Weights of a small GPT-style language model, trained from scratch on English Wikipedia: vocabulary 8192.
MLP neurons of a small language model. Each row is named by its layer, matrix (gate and up: input weights) and neuron, and shows model dimensions 96-191. Each number is 500 + 40 x the weight over its row's rms, rounded and kept within 0 to 999. Numbers have three digits each. A neuron's up and down rows have the sign that makes its largest values positive.
A block is one neuron, or neurons of one layer that tend to fire together. After each block is what it responds to, as a language model described it from the Wikipedia text at the highest values.

L5.gate9:591529481513522503577465444479502473550507504487475550520539558498491506470524487544594543528525501498534477457452506522507564558456476486452501643511555490528505470492515448499450420542500544514523553490506514551524462527501475611568508564595511444489496435536420474483445509523495485440
L5.up9:519476495478486541534529442488501498536548565527529493505439546474483585513536499496518465438610495523493553447612474570546522538504502538572475535603517495522518478484486553426549470508594509460574472482504551498464463502487486529469531522511502479496518530501458470525553532485525461458
L5.gate33:497453484482564479481525477537481514509467535499530522497493519527551505528475478515513540527514486467595497530441496634469504472465545504485584514501425504497510535471504540496528496524512464489532537480589457480491498560514467578444453484477577488458500553538496488560494538519546593487
L5.up33:521491429531551495513454513564508505488469536516509538483486534516452546481487433509478476479548509472490398423473506464453553545563515465531511554536537515505466501560543526469503508472422535482564473478506490518522493485472472527495588565529479481482525540373473536555543498442525549483
L5.gate226:493446497504532539469407540560458536488492493489537547587518551504464616458541451508581484521507501524573479520532514466406490524530573501466528552585498509544502589530494506485447499570515545454532499435515562597543597484500449572616533509476479523561473491557455461522531506545505518482
L5.up226:449442519530561504514378481551447528481504526450569524452456582523458531492488495487529427512530523452594469514515527531495519521490592490461519524567496520538480506439486512420488529548493535473540503488495513476521548542549464532482546514491436511538524474520447471529579468492514470489
L5.gate258:500459500496508484528471506529483493535463537512505542504441548548508490486509514510568465570541446485583587500533550565450524610496515415466479510534523581507514539445459488475491501563458535491473552550512520521473581504534463607516499504533499537479504508538494500547485497523535520500
L5.up258:500480526558475506459522501495455424496503464518509432508475549464520501500515506502487479592448495488491472572522453512449483499530493534528450500539455479500479485580474539557444525509499457500510495474502519535540551510512422471583500513487508440544533489494483406457546559517486601482
Responds to: Indefinite article "a". Fires on the indefinite article a/A, and sometimes one, opening a new noun phrase, often sentence-initial: "A year later", "a storm obliged", "One day".

L5.gate138:512487536463529418514456515529519512521461501530466534499578431552457434503538447489598545544531533524555553465520540495457572569542498424464497467493457567430575554489520504495451469451481515510505501603525518453565505518463447540511481520530511474485534520486603548406456498513521499503
L5.up138:553525491514500453498485532528466521522550468558574533434484509571487579553436528503487472596530492528464462487512429459487481484539573490428483547555507488418463476480470517475539456443498463458510518537520494578499527461542425495546517548490508513485490444485488540454520436475414468495
L5.gate241:513444489443503456467497489546465542461465559544507511537459501537523489573529415509518508447510477493559576562463475524398567480585505491490506532491488525502493502455522473486508510487500503527458500551512542463490484512453540481553446504454477483476512544510499512490507467585536562497
L5.up241:490480506537519520524497468433477460495519603495521480489501498538511416416445512477526508529447539522490489458572517448518436469613526474579515539556492555561526468475511463474516370489510485589531514460524471545476466443532535551516579534508458504480450519469525487537502512484513521488
L5.gate335:543472533470558496496519483477494482515493494466467613472461480614500591486502403508526526582521527507546500454470563486444513537495579496488521460561501493509531549474560479475530423507490513484537499532513547554471511513433474515532509566487489536477508555524496544522451521493508534503
L5.up335:490393596493510448520532461462478458482530502446527526442479477510530538498488486503512494475470552392573499523480510503515538442411524488490501465498567477464518487352509507453577437469475487466527517604471518435485438576513492483467505443505470516524403505542497576505477482527527455538
L5.gate365:442471474500543448593506557529515507529471584513527480534496492537526461562440472523532481517477506478508553519522479498417541520534527503523465526541549543455494500432561500489510458452514467515479450524447488464486459464491472486539551511477560501463493620451468516527534502509515544450
L5.up365:499510582487497526505586526491461552532485549464504535523533486507484525529552509539496478512612500500512520535490496493484480524512517534560412421585473571469575552532494514463534472476536480581500517487467471506574534424452430479584491440393435509461491534491450529499487512526502535500
Responds to: Digits in list rows. Single digits opening a row in wiki-style tables and lists, chiefly track numbers in tracklists (8., 3.) and year endings in filmographies (199-8, 201-8).

L2.gate488:538540498496505502487511555593496494516479534521460586454431495524558584496552597492440470499444529521454504479553547397492492483517502518553521518556488556480535546485523574474517432457494543485517527523566494500534410497431504513402562496479478519446472578524506536497452496473550510499
L2.up488:590536509503458497475511538563504490447505451499483578559463496461519563510536657519498487513470504492463560502497521440442492424492488487530521590531464519466528523559494562463436487480552496536535546536513529559501469484497453514487602582468506523453453518451523539546505542468497511549
Responds to: Markdown table row endings. Closing " |" plus newline tokens ending Wikipedia table rows and header separator lines like |---|---|; occasionally first word pieces like Dr(agoons), Pl(aza).

L3.gate105:539466511429495501473438432499466499478449535528554594505509455510508454499673494530547506541518490538565450479501522474464540493483516496443458569509568536508548541554416525467549520477483576483437521506542498517590502519494415486573462539440523473489507518518544448565498458546531569464
L3.up105:539518488516560466537478444480469498460472495464524508422520495472460410576540471525523447541432494506527462465481514430554541462505545534485514501487568585469526516470504511444493497474568482498439613434503442583451486483530492506426502485523504427558436487519537508549556478517496533437
L3.gate126:482490507473521496397404582530493539536465522537465512470483499497488490570551528462468533469554489557498520543468489574503521499455499503475558512533478530545516563491483437532515531503531571499460479508506532473494535448492320497572493468439534505527465511548597437496457491478539441527
L3.up126:484462497466559495557515475554505486532469466468496511554503501487524473527502435506568451463523563497536529486485482523469500424531484504493533546461489510484565546500618493465487502514530615507490534538555564480560509441480487548520544519515480535445537527480500571502497532453595526431
L3.gate162:507504470484523511491522469485438539498450544507497496468495429540509462535525465524491564508533492536404505549554491447495519471505539498488510486592478529512477521524482471455414481499403588523441581512527515562509428423466445440559517474506460473476503553488559443510469553480453498456
L3.up162:572488575497520396575505532465514426477496496536518502508459504495492475471578562550499517510510392472510476523412557507522571464438489485418515461446575462529492565517477534504472486446476408598473396544545461485556501520521465514533469485491486442503414459525496428505449491498499462488
L3.gate243:468525532525487553510475513510449473594477542471481483472528517552527539537505485511492505541500481507478480495515549496490544540536482548507446504546535605527516564519502554433499476441533428539506398507467429501473484460513509541503564527525500508525535568469489504538505558531579529457
L3.up243:508492499518492532508551499453596494525553445526466542501526449486534476545531574513454473565530511522464551484500420476501553556408428481570448449491515497472469548530516466529483509497480464521469437563505450516541500470511480505494528426469541500515492563566479523473503439554415459532
L3.gate244:547544442413500498411524502502504464531484493451397499543503480584545476490491500509444491517572506477529419503483502508442568575526495530445486506496540533525479542561490493537487451508476553462501558535490495485558556515526478467521524551492535447493558508526531477496473597474529524493
L3.up244:505502483427536474501454509540463488426407429427501538523544521522499534554481477529533500444564467470541471507504490567474523532510465499502532524561571491497488571580479442410524439534435510476505432409538495512527482559474463554588595527534467486559480510494495528520543541418578481470
L3.gate252:483488501399551507465410508466504486498431510507523506470491436496589485540561454500514491514577495511434594564473497504480533483528493485455522616618478553413497558545458509498497532472514558483533460536467558487479486509460425462543515562468524437539502494504500505495513536509476514455
L3.up252:535561551462529445511437470419489498523469394557505431453513486518524469581498534518469520460516501466527486425503505517537464490524502489489554533477549539462482511463443499620453493483461452482441535455446480549488456510544433452484447474509498465547457433508503477528431492501525475487
L3.gate292:469459537469489532435486513493432489452528450479455503411459491538505504518536525552516472507563469520505477498552563527506502465524548551445493517512479594483554514471444484493530421494541503518488556528466466485540499473507425489503573460496570501551551577482475435507474482567529487485
L3.up292:440481514511489449526467437476439638475535489446483515443497574477532419549537459591502500475553541432480531402456543551542453465501496455494523464501526525511577529484488524525455533508417485572465554524551505522478435477467500484545559464484473563502507528427575447521525517468528484533
L3.gate297:510415540520530391530479503522427494383471520476553537521477522522484452498503512524511493504523559493436495483515470487466567491488518490463588558578511527442611498513380485523488509484496470487521496488501441477503502508511461450488483411489528546483490548533515496531480515456550553465
L3.up297:480460548480498448501457474559445445471491495491540585413495435427446455591457479465568514499542512489513509527531484518518460503502504576537447529498503526503466531490456502506524438469454467499571533500442468514575468494550468494526575481540551489480516540531424503462487539510531498452
L3.gate355:578546572433523492443432511497439433455444531448522551522481464465566502550482496452503568547516519491549497490459619488497497526503477514489499478554436530497486574504466512426530432495532524453510501520446503511463497449469490404522511478484515440462435536530446482563522547462514486445
L3.up355:575562518527535516502482496525492446437461515441438523525525444480502469520498470482543620509543469458520412523423563496502546486480421503509505506530551503491513565546492593491474499419566453506486528493476466453573541543517456420529489489493485529521428444522504462526495527497487516469
L3.gate378:539532526457514464474538460407491559472475470401465584507472547550562515591430484497438536455486550409543484484416526538421440501480510507471520449517489476514488514521509522528476489536459481536462482525492511486495521484511505494577515537527519540523481525569533511485465501484521516509
L3.up378:512551484432494486529384478536488533478508521448548512472513473525555452638456441463514504439487509441559497492494514633515494437491478509553536459465452571495524557476469479480544479487482555496438536510488562508486471477561511518515537507555544486467532516497424508520469477498515482486
L3.gate406:476457510473514507530530454480495463527549545595495444419510491518446467432513512523491553516472537488535469479506474523481470500471484544465506520490463508531547540517578415572441449521505446536533483456538551467568554500575484493589525504510515472523574571507468526545444524501538569541
L3.up406:475527618534491513547478497503493550502497492518517473487478473513498498523472477504488485580520555459461515590386486481546467481505518534527532479497433497571508535478463485559567481501480476557528494540511581428466474476531406461535496491464525470498460490564523471520499510437503485499
L3.gate410:482484485633526450488491577472556531541479572494555530542496488524525519461519489504503555518490486526504488516510600490456540481444576468383520500461455497477628449535496537476474532501497571541506454493599416556493549505547482448455462553493546512510489509530576518568465546482561496474
L3.up410:555480497509516448585435551517502436481456458541500435495559509473541426525491476503600534519428561506508529507510512487539501512483481485516495507532472505551475525475474508549510470508588609517513533477590485591537483478480468524512524456582471501508441564509448527495538512447483465444
L3.gate422:449534512497525471504433520497475493458602530482523496401473517482417458511485561530489481514496491502553432470484558517518532429508515500474548558538537519458446511487450464458513498502525466510503518498485434503513564487542470402474554504469532519520543558492521466630527525456519532450
L3.up422:429483486456467434447450508537445521439526512483542462427451483511432449566509539541497521442544505537467493480497509478517498482440490465481512490536510500526473506466502533546538515488521492546496535527476482452561505493480505489478587399536492510439502419535481475521528506535531463497
L3.gate426:470466565507514438501491518463491525492438489521520501434461499522493438526498498509506495493435486486511515513548485545448509476494518498481536559499484564374438492503562505504506518467497534482474471475497471514440489510522470474481537535475590514445460554480526479607455505582492505507
L3.up426:520490568465491465473500574469464485474544505490501467559457491535518457461542485460507514536485512475404517568535481480569480490366539538500472532560413448551537522502435455564511492501534499499443474463446526487459507512504429438462476458528486501589522452512438461492538485518480437493
L3.gate502:524528500488514509484421528506496485454412534473466459492479545520469466543529491486516500512611489490535506448504518589455485579485522497522592491610517506441522529515481511553464420530541503510523419543483501477399464464506509523459484474503518488515470476473476454557501504483521471516
L3.up502:493488511479521439532443497480451583570549518477481421497557530554540529536506445539456416466456553475467494467531502536510464503497496478536488471483497483553515549473490493493486410516448520504489516484585536529521489423487461505529533468524452479458479499615523450497436468475556483463
L3.gate511:500444472498536440508507511462509516494475485458551493577449536528521488524520560526499437479555518469482453458495408538487438424518538530442539559512575471498506517536534474478554537522559544506477508502535520503484617493508432521490547589495501522494526575528516535511480536481538490473
L3.up511:453512488516545483535489531552505517554442468417561473462505433513534544539436460552509494454483515492581512471495446541466550531560518488479553578545486484503557509456482557491496469501576529522486462500480481520523509538548452510515604542532501554503416535468498484481527519460537502484
Responds to: Sentence-opening subject words. First word of a new sentence after a period or heading, usually a pronoun subject like It, This, They, or "also"/"are" right after it.

L2.gate28:554473496563510499496557481455505493570503565505566513522492440520501551570565480638430556603568513522511514541454599492474517503500442546564510517492481518524535421452477542503472513616478476460548414486434477546572512460537467417544506503499498483489504538490571466551515548527512457445
L2.up28:527443517521452454570502482493488492534532439439480503552477507491519525566544442525441480446460430486484458550583467496491536543514471532549503502565497485530514488465521508504539511491508552518493537546490495501417529492552449493506453582493499444512471520494501484544586490496466445501
Responds to: Anaphoric pronouns and relatives. Words that refer back to an earlier noun phrase, mostly relative which after a comma, sentence-start It/it, and also.

L3.gate6:425501492435515518454493455475484516528467507477486544537573570508519495542506460478644449491458495539578479507488569504466504522570534500507493506484524589581541495552509546502424520508452538487551563538515538526499495475590592497433384561484526447517538522514525545507511505554538547507
L3.up6:486505525542523540430418501474459539445448478490502544494561516569401480527505542519576553533495473468502487488492525472452534519502495489474536472539533595544479521498497487504487540511433504498519505556510490556443461509481512542546542503521442504559564423521485468451509510533468510513
L3.gate49:485513546471532561461458518502499564523466487502525485506581511535535489575522480468666517510483543511490535435476556552469526497535463546492518519426481573518544495475466517472521488504527568551480548552611476490519513509476528536482503520512507575501564515514523475520430548524576560504
L3.up49:441486544423461487511517543500523497462497522474554546511521439475539477534505556422497543474506439496548514575468488452503521474506485446509535492519497502546464496479462458503504462537429622474488493500503498414512451532436475490557532462500472484525522517412502504473525497520482412534
L3.gate65:446561531515572554464432512514417527431496472487518530557427469531551502461524441514653517516492485460510531519460539522506482483570509461473552467495533523514500485573517524516486432464562534555536501487534572492455458565479445492458471539475450490525511466483534496465493525577502610503
L3.up65:504493552522538504468506505473435513468475423440512491507494494480521456464476521493530556505481518495497495483511632499510374487535467467503616474491498473491494424507425488498441461493493500528503482474498494463465472531495542467499445488533490470530570488470484542538493505554508497441
L3.gate129:500497504470512460542466536474468456481468523411511499536444556557495515502452439490489448507448412499510573501503489473430498498476550481524498515551470494478487496448456557455506432489528514507506500541503630580445450493464483463531487527434530518502504511572493460455517534524509509509
L3.up129:458497555459511566507523510477600544452582478611464539467449528501467540487496582605504519437442452492499497505463539463491580491441522593475522483472407512447478477495500505468477455463497459497492523525570511487544504491543466564498551497494494452476518547487487551559484480481507562567
L3.gate146:511494539410494450569491550480500498484545530517536585475491492502538444510476487478562461532505492460547463513550488462451487468472521533496546522537526523523506512482443420455535414457501559514475564539493494493538515479476438406572468533454502499531470520621433468511535517521530491472
L3.up146:521509502461505470547504572459485479468502525523480542435499487475456411518414506496507473537540531475578535540521451471489487482544527478545548521541450520510498466458465409471499431491454502512509593497489481470497504409509433436528538529444517459516502499579447485554476462576509538442
L3.gate148:449546468509519463461516547459459590441496489510464537578456465512566492472487581472541469510456446501507525486528563452473508457485529481562505530511604528509593540493489494446528510496540546468380550442549540558509475548492529520502531527483499441491445539491489459500543567504543481479
L3.up148:535546499485525545464521531491506569459528482499481622550487497511547434514538571469443508563480477475465475418546606430472594492511567548471526541451492496422498517465531506503502410476524496505509530508589521522466435437469506561434478488487495389396488452473504511442488513559536525497
L3.gate168:501467521437524486521409567502522487491431502537475535448504472547487467548503466520561515560480503499472507524555477453389509567522489521470527489513478540429486495522456458491488371457588504516447483554473495476473558445456433462538546536464469483500516505552458492554477494504502568487
L3.up168:515484544494512485547476524501450505507457483536436504468454463466452486524483500444493448495508508476578527496568467471574469505503538528579542501539533434519491491379439486479538442498490498558509467542427481563452493466528434479528544500533517465516406515479461524535554477496415497458
L3.gate172:549557524473491482507486474474481455469441452475467506541484491508526511517502540518531465504580362494506534507481506504422549514529486521494523539545510511484540584567481524495482500509460497458495464480493546510496504467452472466534556621456490496508526613487496482477490492511567488497
L3.up172:515524609507466432517544492470504463454506449420530479509497513483534477552477548522536413507516458495498530524483477490436590471467498505523533527509485507458519553483508538488533515515412464496519447558482537500499432495547492440495546498465533466463494558474594491483483454496602425537
L3.gate177:484556462510478485540461530534453480526447506594470541490503513533566462526512508542521492479486554474529459501559546555443572526448460471367521534524493521514451541536542434565498436465501526555554494526541462519480517452473521535560488538470537506553539497487503534499507466478580479490
L3.up177:425499494512529573504489486485523517525510505520505527480530484539527542489487507526540529507501482475501532539514527452508501474396524480484551387469445536579480473490420528507481530477422537533521571475454460561523463515528509465534490461461481437480511430474469596395482534542524541544
L3.gate186:472512542500521532544441453523529483480476449480525516485420488493550523458493502469494509491514506564548495419510470560466494485491442536545494519531483440511464538469481496483452570504424464490545421469419513578506537469470444519578536499473600539508536604485419565470508493516467518531
L3.up186:555482569509514448522471516522488462422518575456557437502518536510455551446494512501548475561527430575482483469445503484484472492483512547495507489553462517419520468469480426470482445511510516478490445481508533469471541561494533475518535499497530517482450544484390538519483506431472488487
L3.gate205:484541519461478485469582547497481491468509567467462491523404479536524543524478536533508521535567472484501527460560529484434520536523538527536516530538448481574508518483513490447468453490477517492501553514489503522512443484480501442547477503486505443537490588522494526493445544452520548505
L3.up205:499483509550485525451495535562419518426495531529443545521453491548539546490495528490542549573497526471547581530457593508522530525491502467535547483510446500485536498503383511550568545509513482496530537500513465450521478565503506501461540510547430513515468508487552512491526527451458533475
L3.gate248:534479572490535494553500577517499480445415488535531475499507494538562433456478506489560485546490523550501602552505495549454541500508460504467581546551513534525492533504495512561509472506469504514511515519482584501437433572532526487530551532493532490534477479509511526473494506447590492467
L3.up248:520437486505458477513503475503503490541517559519476511523516540555493536464487533433588519543454494540489552479554511469483572529482487445511502513519394529508459481477507437540446499504451455528510560524547515493492465582459540466593476483503503492487505579528485574481507530471474469487
L3.gate251:445509541485516560500530523525503443518504549523478518490489501561543516468523435466508492510467516488576509546459515603452540468489540497535502498564468530464538483510484518511500422472481651532531535555583525518530421558450472444545476555497528468442494530528533520433487581541432567489
L3.up251:528537530501505525506518490493455450471484484539499484522507545456470505503464552449487494523546499497492494462548504449502565523502499581589588514496394509514487550456457485474496454486475479555573555604474509520464469480512522511528458474496526509515447505596555479433486554450505489536
L3.gate285:498518508515516558530434481548415549503506530442539554568499498549522513543484474527587519526395514474541470527497539600453488455558516422485513558462510506468489464541486488550478471535537555449518475523509578477528463495535541469523470497478488510514578468599527471548493544527536550448
L3.up285:514406465476532537519467525473478531464534478427530535587514500543478476595524524492601627508458495472437511527454524550466543484519544501418483483435493497443514419541489486516487494529512513467515507548550589461481474491493502532427546471562489562481555457470460530534474522493518477510
L3.gate314:515539481510478523553436514502497500501469523511521425462499485530488493567542439538525436615539526556500539463478456523487475531503481542503478516578486525469557515506493476474455454444575482491501499505525445475533631422509493466578530508480528495515494557486480456520465535508512553518
L3.up314:509535479517531493531471483554501497522556510546475494524512512555531496449526543480549542426544515452592559527493488506551493495497561508510507484522503511464501433519481504547461500444525546533496480469537471555554437542530428501441557505552521477490519484532595528526515571466550501464
L3.gate364:404514507446494608437550534495465508487465419429427519499478564527568426496438550492529477516444526574509475521483528539444551523585478448506558477481516513544541461532475496497506507553511483569496517551495516499479459470490541553507526609513532486502527524475511468518496532542575557489
L3.up364:611516563435486555506485495508444486517506477513480531530496506468482565594516528460598560514459500536475477535466475471524496456537517468530539503473508507516513528477567505467541496514510513450540483576452542581495447556479578554539405569517553525499399496515487557484501566496567476430
Responds to: Tables and decimal digits. Markdown table separator rows after headers, plus digits following a decimal point in statistics, such as 34.9%, +21.5, $93.8.